Weights of a small transformer language model: width 512, rotary positions.
MLP neurons of a small language model. Each row is named by its layer, matrix (gate and up: input weights; down: output weights) and neuron, and shows model dimensions 357-452. Each number is 128 + 24 x the weight over its row's rms, rounded and kept within 0 to 255. Numbers have three digits each. A neuron's up and down rows have the sign that makes its largest values positive.
A block is one neuron, or neurons of one layer that tend to fire together. After each block is what it responds to, as a language model described it from the Wikipedia text at the highest values.

L4.gate97:121133193163107138112128111111131125137137133160137133155156135161105122118112097140110173121138128150145144081133145139148144147143140145141102082115117110113122128155117118094085161145164151123129124127135134096108167071102153124130139146078098115129145140135152103122162090102119105077
L4.up97:140058114146129102087123113121113163117144122123130113131136137175127114104092105133118088130120147101126101113118180128111146109113140099150188104126132131133120118126116168139138110186073136114109126138118148120167117103103098102142145118130110123134139116104113170126138121143142146132
L4.down97:118133145139168134119117102192151107097138130108125122131144111068125173099097121141135179130141126100144176118121113114134164119111086164113111149117115094120148098075120130115115128104117155113100135180119096122115123130121142152123122117117168144095127157105095126119120127138128108105
L4.gate346:111114135151127139126114145109165136104190117125152144207157121144139097109166101080139125143148121089130170131142118092171102052113135153144144099111121093138104103117147159085065158131106115120146121142158107089134161135129157117121101174108120138110140116175147114121147177138107112107
L4.up346:121133100119104102118171123145134128118133144087109107154151160143180093140123118116153117145141145146132126108135156118090144159129118145155151079176109152134133111153129133100119122132142163133127149150113117088129093107147154110168160155135108099138096093138180139138148122130148102110
L4.down346:143161148071120103146114135098163137113102105133129186151107107141140133143104154165109182123156108096134121139144089134106144109124093150083090144095129106114164157099130110126180097132120158158062112146135121145113138125140116153136121116084160160094122107131099126134121161112138159162
L4.gate862:117164112113110143106128123116093125113104079078130118160156158118133134136130114134101112124163137149131088107165179118125086102146151133149173152163087097141136131117119144134130131130108170138076167148125133127128172110096106140131114113124106116127134160166150149140129146131161117137
L4.up862:099102114108094151165136120107135152189126127110133104137143126168103159162138132112097138098132082117112108143127143105168095141110169120121092094141147146114120104161104129118096163144145179090153151114152124129122125150146143109110157154100133138167136126143113138145155144106145121121
L4.down862:142121113153144127106126146125115152114144126090120143121168086105116137154139096097159132160120114112123162145150153105138174143141148131156154141106138081107139163116156146093124115114090082119120145139137145139160155089114130115155179157112149136132164146162157122093156105081149106113
L4.gate1056:111100143153148109077144085119147093124098139134105127165107102137124129124092172082117122159147103130078133073147127125136084139119108155151122138076177125142115112082110094116142130135121120115092088128120121132105101084131108154128133138147132120107110164152144162101111092135116146130
L4.up1056:090127167162150126113146100139172126122108156169108138141155082146160120126084113114114139172099102123129086110135106084101102113124162160151158114124124117116125116122131132103110147129127100176132130130130131123129096091131069122134102134144149171117121134128125135059175108141105137139
L4.down1056:106171120147154121129129140124121079121199133141153165132123089105099130142076143144139177132108109136109144177137114159118137135150104131127138100108141123117169141123112143113144163134119148128131144153136134162109148130147129172129133144154132111079109124093133141134141136153135095149
Description: Inside multiword proper names

L6.gate92:168120166145150147107160117136142158165134170095126135128156122134122105096118137104115160086102144098113156137171162125112152108113119160178121072093110101107127119141121117121159120125084128119117137154134140122118147124155158184152142136143156097145105152129109119111098131089174111153
L6.up92:154091129111106152100114107138177168102123154168125175096113143144136142107110124109089107122087099144122112125130151126117115127124131181133130100100134129133102090126115113065151139149184116137141093126136112107142105142122137116115123116105139137142132121131139134125140103144104093094
L6.down92:137187149130139142122154083150164122149090141121148112150118086118143120102084179122068151147092145084073099114185142114103162091058111124146129128104136141163110165169136126140170138148071099114158125139131166143091163111095138135152110150113116118119088173147111127120109110100121118147
L6.gate916:133140160199117119055086117119123082166090098159154142096131108142134117117117120165112142131092119154113123162107147099158159103126123139169095110140122092119126128110087144117100126130108086137130146128122135124127079140143121117104143106112127120145145181099105135115142091073155113144
L6.up916:116141171157123128116129115120153124134113110101139129099110174097134154091141093177124118131059102156119061146128154120187147100131119115158101081127142085140107130124104119131118106152124113146144148113094121143126120128118123115136126093156076119117119184077100126143109122104144085123
L6.down916:113136160136120122107113122133145113096135098092119124107104101102141126108101106131156117134092125121110148165159114101159127117149120134122119148120099121134125126118107133158152103151114128125131134165146130092095146114166099131141105168137171141115110161092167148125136099126108131145
L6.gate1003:105113155206145144116155139131149113131140094119117117125121117144077092126111120127122161113143123182121125128127091135157170102158131152164116150106158148094171135091134154150099123129143078113118141081135145132077132113110097132119148127099097121129138173103172147107151136144108148174
L6.up1003:123124135154168113152143148144118091118141145157088143162152116104156148112132152143133102133151117112098197118127048128161101109112133171113167154150136136147097102099116097098128135107209082182124158129123098173120156090129151168101161099115147082123188106083146152141118085152144146113
L6.down1003:134168116157102142114115100118131127157205148104112142109116134165136102117086142129129140137111167138146159154145116147074110154125143155135111137121151153182115152124121118140200166079138061146134128132136143112087141095138145152155116124151138147165112103128121116119100108157125110117
L6.gate1095:092152170138137124130150098118105089108108116156126106118146158103133097122108116134106112163114165157095091125112165121125170128121130141152130167116151138134109134136114074117083156131122102117035122168121092147114106157105118123139148110113133139138113117126120159097128140118147135115
L6.up1095:121106138138149092120144114153145152103130140118152192131104179108140131114127142115124135121092151180104135124110150129116100105141107129178094188128076107133139122140095116138104125154109131099137086106109153113162106106126154153106129121157149112104099151090082129130134103118134129122
L6.down1095:109133125128160151084106169136118094130134127145099085129137152140125141160111142163122116103113127084117119131104127094145108114123120173157150096095136101103104073082146148086097117111106111086118097151164162147136155123167149158141147132102099165099113116093131115096131095138152156120
Description: Institution name endings

L5.gate300:126124134153160142156111128077151153123083115118104164116099122160093165081113152101124122136144110162137125126090110130162133085111150129112134154122139100153147157119108167125164080124136159120150137132121101109147110116105091140133115106081134108135168087146115087132118136137158113136
L5.up300:131116136115153094081149138136149118135128115159120173139125095160107170132128121121152093158148100143130146132158127105109087145072150098088188109115101112090111158099094127129123112073128074108142122090120117133091121088120134139141090086127181111115140156168157131116102142114123134133
L5.down300:110133088174136170134130167137114121087135110118115148132149163109157077119149102161157180142112155119139102105123099144109148094135155115138154109132103129107128163129158135129134107139089104110116102158122123164142164141086104143164137111106143127057137086097110108102128097092126155102
Description: Gloss connectors after foreign terms

L5.gate1294:116136099119145092053193103127160111130104153124141091112161091125121128140146133105113108183085123110121145119139115131118138093149110107122142142131117111128119122151106124132137161149096094125132170135114117140136154124143084105106111152114130100164110175061161159120158118142124115113
L5.up1294:121119139153141101153119141072116147108115146124142204162168130096143132145102129148108143126121110148133113152149119075117083114151098156135145120070085082150131120131094101131110104173101127122121128186142119186129127122107145128121078128120095101145129137112152161107094110098140097182
L5.down1294:085131167158183112097141120107138111070136141126128116091114146152169162105091139161139095134116183124088134129138057126102131148122118115128113131110116144158125130110103115153092114141120114151109137176158112075095117127148129143140080117114122184130162161144110132116119112161078135116
Description: Organization name endings

L6.gate384:070095118098081139175179092129140102114158130172102135168130096163161143102102135106160095119133133142094109121085116097148154137110126144123143113141156126122129124147115114125144156203128105083112170113136120130160137140121094113125122113138175116131151192132129143106103155098170096123
L6.up384:117092147100123150142126078131195151134128096127128119114138091092128135131114130129154100126101123114130161111093132168086137158139115153084132164147116139112104168125140100191147140133158048114125122137180118081129168113099149109101099122114123138163163108166118123113150145161109157109
L6.down384:108131125156171137149119149137094166088140124137102131129145171144110112156117092159134119148169149163149116140107136175105133133133165129099122102124113102156129172131136154102101096117114139154124123131129128137094085122178145153124134123167069126107112100131133103110122151131099095136
L6.gate455:114142099146154168154138097110157152109162093167100130114130182118166153096148118129106129140113145114123118134101131101152120141107136110105126093112143144121137148161149155166153141113126102153118118109148140107161135099069116143115139118126132117098146128127088154085142157136127099143
L6.up455:102145144117120147162126150142118150154121127160119137146133143124098134143116092108097108117129169126141132121148114141147157157108155117110163107142138127137137145125118145161120150157133133143126159110165139095145117077154111118118138131129142117146155143169107162142118163118140118146
L6.down455:156145160141111090129155123130127118126121110117126121148118117130120114111104148123140108159138093157170130103178100128160129099112123116137098087105157129091103126107125102144117140120150150148129093088128107126131136099149168136108078148160136117158125115134139098123125140136154124142
L6.gate898:147144130105127140165117132167152132129157105154102153091133142158148098158171118179160096169109108095137136146128114139133145133111148136116143143075125124123143138138122133143135127099112151125158137059151138120145113112099141105128115149113162099151145144151089150141166147140106166070
L6.up898:111152114200130132190126107146139149173147108151125129099111134150139153148112127156131086116089128117135127118145127127089133090142122114125162144118134127098135131102131085136135111130139120124112182109158108138184111134111154101138183142154133108154141182129134160111143142138163115129
L6.down898:138119149183163134138147117178129154078160139135089136137175113110135128134150105133149103188114127154139143165116133148107156107138131120096129094110160124143132145137147160145135115181092090126109188147100151140190116137123100132151109120150203136108128155127125141126123143110120142116
L6.gate1638:106123144129120100117117112101128127082106094142107135138138132147098144146133114134141130132128115184176087178136138148132195110153154153099129144119123084156144124141142104164139117169142134131129102140141141124151139126135122148147127139156135112142139099167139124113159119148133130145
L6.up1638:103141090131086172123098147130153108132122099166088135118118141172079120140065128134137171160157173146131114143089150134120140079096154132137123121108129124089171124140134112116142119132157171107130138139137101139138123095155149159110106130120113118102144154085079121173153134127135117121
L6.down1638:123099149109117133138132113117162132202115155106123154139100151134136122117139107084130122125139129175102125119111105114135133161122118099122137149143163151098154069094190097125089144090113154117132141106130136136121105113117116159075123125144141094138123139136122145156172146161132133148
Description: Name-introducing words

L5.gate779:136128154171166105139141115137137173108087098135119144171103137120141140160114098125097164123124136110106126131111177142130141155101113154125082144114105112095151122166165087164096113144116130132128144127157116161124151137151154151128118147093125108118164134160119134173167132095112091153
L5.up779:143163176149136127150112143154120129131165103138133161133147137162114111143141162121146056120090119112137108152130158150149149117131107170139054143124135132163113110181130156114133144115157105105172148102073099159140121110103119146115132129115161116127130100096140128123120140153138104160
L5.down779:143166110159142126152139122110134093122134113175100143083132098139119086137113123138122143118164155130139145097145181158103167167100093142146113130118160121120084119145159121108162134118124119129133141139110077105148147179119110154125143138111115153092121086070089156105083152135110131140
Description: Sports stat numbers

L5.gate294:149133180128080139118140119126093126124135099092130114108146138111195129122143138145121162100110127125142106180106122110130144109160121121084144087117132157179145107093131123114182163154156147154127169146129122137116138111099163116116130110107084139111113063137128140153143131060129088174
L5.up294:122105108170150131139156082126134074117136092144141117168140130141197096104140102108099120143122151183151138151120080119108147146148088111132151072141144169141117144095125126142159144118137098119123123128143123139127123117130146088143136151127129173095118116140160149136122134110149101119
L5.down294:143124134126146129131132117176135146124105175094147121136142133122159146118131151144146142134139157135120099124124095106136136183132135130104125091112144128117142102121122110135150133133140097141133126101103132114119145156161157118154138120082105164131101123123134180108133107170104118096
Description: Non-Latin script name pieces

L4.gate169:162107129157139164129100164114147159140137083142142163148126154115126114101108141126133150140134102137099160146096104124080141119144122152121107122112146133117135142112144104136123103155131111134186122112148091127125103104126149102142108193163162150127135117113165116131118150138142106133
L4.up169:115123140153160115154095120114112125124111124140161152123138096107073113114111188154170116099134102092149112172143138118078138143165120090149091123104152137175093185107128139137161163145170147130133112151080080117122132113155166122103117166116152102136157156127122173156125103111102128115
L4.down169:099141152116108103147123154134139127109162128143106132122113132119124154167095125171127139116101147142099100075112155119142133129108171165130116125147143074123107130163157117135119101116115183101133106140137158132121152156150092150143137104111156137119142113090159118116134107119135128136
L4.gate850:096146080108158106137101139126117149150141184136145141151133079148114110128131184147094138113114150197132149165086130137164127160157108101101107146166135131113116139093087125165142127126098094091134123150123155139133091127105145162148114128150091116134131132150152137137148134113165075151
L4.up850:147109108175187113136146142131135139117146127147124118097123136099153120123137140158122094131114165120145170125114102177116144116118087132099137142171124127059078156145116102104126090130197097130161133111165190092100111148097140147126155125162164112118143194139140145137107134136118111158
L4.down850:118116102123121108146147085096104119111199138147146113145121144121155120092124124162118152126135150100144108133125132128128132105193187139124135143095086141108134133087125134146152147078124135131149146114098152170116081146097116102138135143163149131135145111107130141095139119126111124086
L4.gate902:089138085145101131118092112088112109115152111163100119158105098098126172101146145158073132127089158134145128116141107125116158154149104079090122120126149111096164120098130110135203104126144157162144132104155076100089094138151158119158154142159167098107155153121081126116118172149117148144
L4.up902:107125107160133150152129144100111138150132135074142101113085153102174115160133179106161148068115166106107125174116130150136091128117124104103082167112166115088127132152123080118138110109138135164182133133159131104134102148139134103064144109147118127104173135097139140107124170130143117110
L4.down902:139131121109172115150116117127123150122152090152119129150145112129081123124104120148149109151130133139143132092083133168130162126115139152132107115161161111157134129131172126191132174124136127166154160070133147131118084136094137121174143133145170150109155139147120137175153135130123096154
L4.gate1611:089157103138126138097137124139103123133149122142146108129120091130116121136127133128094118124134124102144163106126156117095170080123138115113147123142162123174111113104129100143127132098104117074077167083143127096147103160130188114114117081117116092123100131075141108120125097134099131144
L4.up1611:128130116097116146122125134135147123106138082123147122141117118138150130097152092120151084138100101132110108130112100147147107124138141151134163094110163119113131151131120126107151106105115155142085093117093133104111121113095143121143138129143127164147134123106152139132126125144106120123
L4.down1611:120130189136145091164125084139132138086109110125095116114139115185129132157124151171110126139129113116106101090092159142164139169155115153140104139111136142204116091137169188106123159147118125109158118146136108162081109114164081085125148084137096116121146128164110122119166108109178108134
Description: Name-introducing connectives

L4.gate92:126112122139123161130150097164149110149145118121097148110122113102104109131124134140150108101126096076133137119176111159167118126084122136182142144093132119139128131182126107130144136110111130122132114117158114194099117107124164167133093131163146124153091138160094166139168140142132084072
L4.up92:137073149145133106129148128126131123138130109139150098152148139166119113093112110139106173086107163140100113171147153165145124137123133119117097136140086128128101125148118141077175161115116151117106106130161112149114127162047198106133131066138136152096149114141106152132148204145136145119
L4.down92:084151141103142162090095099144128136129130068116116152122117117137129097106093147109143130106145128122107137125149100147111083083111164112121113126122148157148086098114151131173092141140183110110130141089176093137115132141113125144130124158130128150123105111067145162194177118125127135154
L4.gate163:130098137088126129092127094147098136089104089146111163123153156127121111137122106117141108103133137147103095146148126171154129132135115096151143159120139102122140175100145176079113165119128122094117107150118135132153156122115129144117123153096135109129134111098161088151146085137121122075
L4.up163:153133130153133135097103129177150154084145118140135165128124147120113142100154143114115154105097191121108126159119079162106096135165094131118161165107150119121128176077082114083124121115085088099126122099084115144143113130137192145109107134161123130108114164150121129106177124135115132124
L4.down163:134103128123154133121118152106129093124172116119138144145112145163132103102136108151099156151117151122105120105093102129132108125136142129107160131138127168115113098101122113159151123164135117083147139133132136167127113187179132114147140177129137093091109145100115100132109170119158162097
L4.gate315:150140147111163186156081129109158139139159122137148116144108135099098132123126165133132108135092125123146121114132149186119141126111131190149139113133110139122112183151135110138140155097087102107079177140114158137175145124113093134133120110112125136137106146155170148133163117134138124145
L4.up315:131135115134158124168159159156102143137118122160082114133124114135125105148131154126130142151122091133110107122132147180114129128133132135154165119154083120096136145133169113153119141113077102120134166110106102056157128119142094158122088074120142111151118132113135141118144157087134113152
L4.down315:123149126132052110094142128148142134160125130140150153162129142130187108155176135153126122125128129093145125108112121107117091143132126118125141129141160141099160144097104106114114152145144112120172114110104152141104160076175109189181128125133135160090125112137105122139122150116105104157
L4.gate1734:130145139128149128148149111103117135124150101123100118104104163085111123107131106146143085136090152127136121092172107124123111122151149121107157113112111131149114116168098157103108105160091100108159124147126160137095151139096114152180141124118119124123100143114120153160146159147098122141
L4.up1734:150146127137143124154150117160107162129143101108117128095131130122106121092167120120117160112096127107118077159173131116149152081120065144111122150118121123116160102125127119147139136124097171143118151115093111087121132091169148112138142111116142137088163111102123131124127120148135095128
L4.down1734:146129181112099105120119135116170125123139128151117148125075176118121118122099125127127127155122132138107155115128106145151113134119146104161141109120165139192123145137144130121096152136170103114158085154121184138120138131135114110164080088169138147088096133100129171168105157110128118120
Description: Token after surnames

L4.gate688:143139139177115107147147143142123118106159143140099144125102117062132107078187162126133134136113126107125119130145082102078154090119140148138109120087144151119149152100154093121127097116120104141174117130047112099075137135108102147131113139162110151146145167127120145157099126200116125157
L4.up688:138182141139154138125117117141096080117114163148072141111107116146155144110177108157138120137083094115102147097121089152076150125125149110113117166154157152172157116119096131140140145187150120111125150152144131113112112147151153084140142135137088177141137116141156123132127137167131113138
L4.down688:139123107142107084110146165136165150106148102156110114159113129105147125105122153096153099092158186077150142150132130142103112117178131116123150089147158169119110127107135178115118146144119130123148145097135103123097153114128166144144134112127160143170132143136145135161132114135143126116
L4.gate1027:145157118148120138100122139143100076103156107136142116133139148112100125121104107165102132099140134172154085156113085134115131137142110113150119128099105107098101119124135124137167110167121136102163126132118121123131117172113121136102121146124142101147118159157149155144105118062131112096
L4.up1027:115097120152163091113115152136152108156131113108136131137127081129128125067156142134137101155095088124103060162121115148130122139184128120129098138168124160148143093089127175141131155103144160149121117108148154147102121125135084108121126158125147134113142118099143108131126107167147126108
L4.down1027:160132129139147172147141115134119116149137104117086191104157104149103142093179148124134106117114125167109170148119129111148122126091146155145080131106124119151167141100098152119128182154124174122131082097144159158121145114145116134114163119104123145116125164109124156085112144079104136141
L4.gate1154:134145113144174074154097146110129106131141141117111137102172120154110121112094136105143088122126143120148079076116195172112155132145100123162123122140172154102101106116118150104086103137111121119103097128129129095119100117113146138162143107106144094113146141128145101106117107127107120178
L4.up1154:137103118123172144133070132097076122082171100158121188102064125122097119143108123112122166093152142137116156100127125126102116128137110119131088135094160110135135148131107128118128187138109123101117169041148159122127084143129139174136131136139114116162151142117125136130127144105143127119
L4.down1154:143142089156089145153138141128106108148142123123141124121109122118115146143135138164096124077144102145145127170110149110137116138072146144150100158174171148135136099092137166111157094105154120140177137080117118126096134147173124096178152117094142095125130079118143112137124170121114118163
L4.gate1755:083150159143162118122105122134104092107104134140107107134137149145123145090160145162128093141137097111101082112129108138171139159105096120154150095125124171151071140170103109147059146151076166155086119185132132154129099115135137114148123126116118144099123106156132122155121139133134141149
L4.up1755:133122116116117224147164106125109140142133101204170148132125086137105124112112136148133118136150109131160136095117117133159113171086107149083141145072142125137149144117126135138187106152069104121150116136124140148155095130117160067117077141149109096133092103165101138128071086136119101156
L4.down1755:137183157103146100137180159126121104169135114140107146165107120112140141132158112120071126154081093141122146142134122131084108133180133135143157114139119129131116071173128117106165165122108148085136114093147133142131134124139128133134140117109115107162119109114083121090168151108119134096
Description: Mid-word fragments, foreign scripts

L6.gate495:131101196161127178143105151166143128126110194150082152135099154116158124139140099154078109126110132134114130115127141135090143121098089104114115139139143150133140098121124163082129152149136174167122145142135116130163111150090154133164191074121100115128142134121144137122131102122129116101
L6.up495:118117132110112143151116120067135154126144159137148115136104111128130155134146144144141118134153140155123095129122131140063112156131124152136112127103121151144136095101102117155163142134060121089113154175093092153051098095132093136139083153116134136152149139149097163123098109152128152157
L6.down495:133097162098119170126088127109158134085111144156105098134097138146133122159071132109162142124139156111100158119150118114108141135145158085120155115125138129135126130141123148096152156118179149109116080123130131091145116142111123124150128128110137113115116147123163147118154157139175110169
L6.gate1081:155127143115154137093103134124145117101111120138142131148136097118168126149104125119153142129173115136086094115108089161129096153111128085107131099126155161120125133139140105145129159130153115104150178119120162087154099105118140117127141105137113140139135149175118138144134137119126169183
L6.up1081:112107204158095093137093158121133130133127118144161103123145121114120138128115141105119112087069137141143116131157147073133148164102117156130123092107138143117141119141124124121119142119125153112121170126136147139139125135104139104142164177149143089117082099163126169109163163146132139139
L6.down1081:092108146137145122085152132121128168121131095156129151139139141150182145135105153126144133155091124126068115123115119161145111124126101139166112104093146119123090171113099127107123100164131114114137133089145149151152142144126104117135098134183128102134137126152148112123106141143125159103
L6.gate1578:134109131123113124127099131144186177117138140119135126135142178129124082152136087118086139126128121127098075105132164137086124131109076144129124110106123148097104121074153104109141116154097168155119142121141154152143097129154110124110131127123099137116099129161123071112093110115129145116
L6.up1578:160132147121129126125126143147180113136125120132175139182135140105127097145148128130082149106150088126126116123140101128119118145123123156137100106111155138136153125122119121109142142160115126125107173117161107120175147133143124119122148122097117125136135133134160099121114121122126143150
L6.down1578:094123122135114121145143085137092093180135127141103150111151117095159141113118156149143106139144147131139170128140125130125117096115150107118125150107165090104129153180124146125124133091169099118162141111111112151103128101128147149126120116136159087106161123095141177127144138152140110147
L6.gate1723:112151153112156134150162148141172104133174108150107124129099116128143127101146138069145095127143133091092108130104111094094133138135127137096114106091109153107135138114109125118148161121122126103130172102137173141103123164151157086122117125144115120105083106161125100105107123118096126110
L6.up1723:138100113134154158109140110120131136194096138106110074095145122193125124100119168113122117088121122123106147141155134113109141129116133094132117107111111154114133117097118120143132118112167126143106192091134104161152111125111168136116136140133134099162124141107152170137149160111047146144
L6.down1723:147157099130160109118100097176134121140105204132120134143133131108177120125134088149154110150132117105116132124129058141128131128140120135081115089126117112156128134113131147149150148106159114137151149135146138122139193128144129098174088159085154137142140119164149131079144108136161122109
Description: CJK characters in names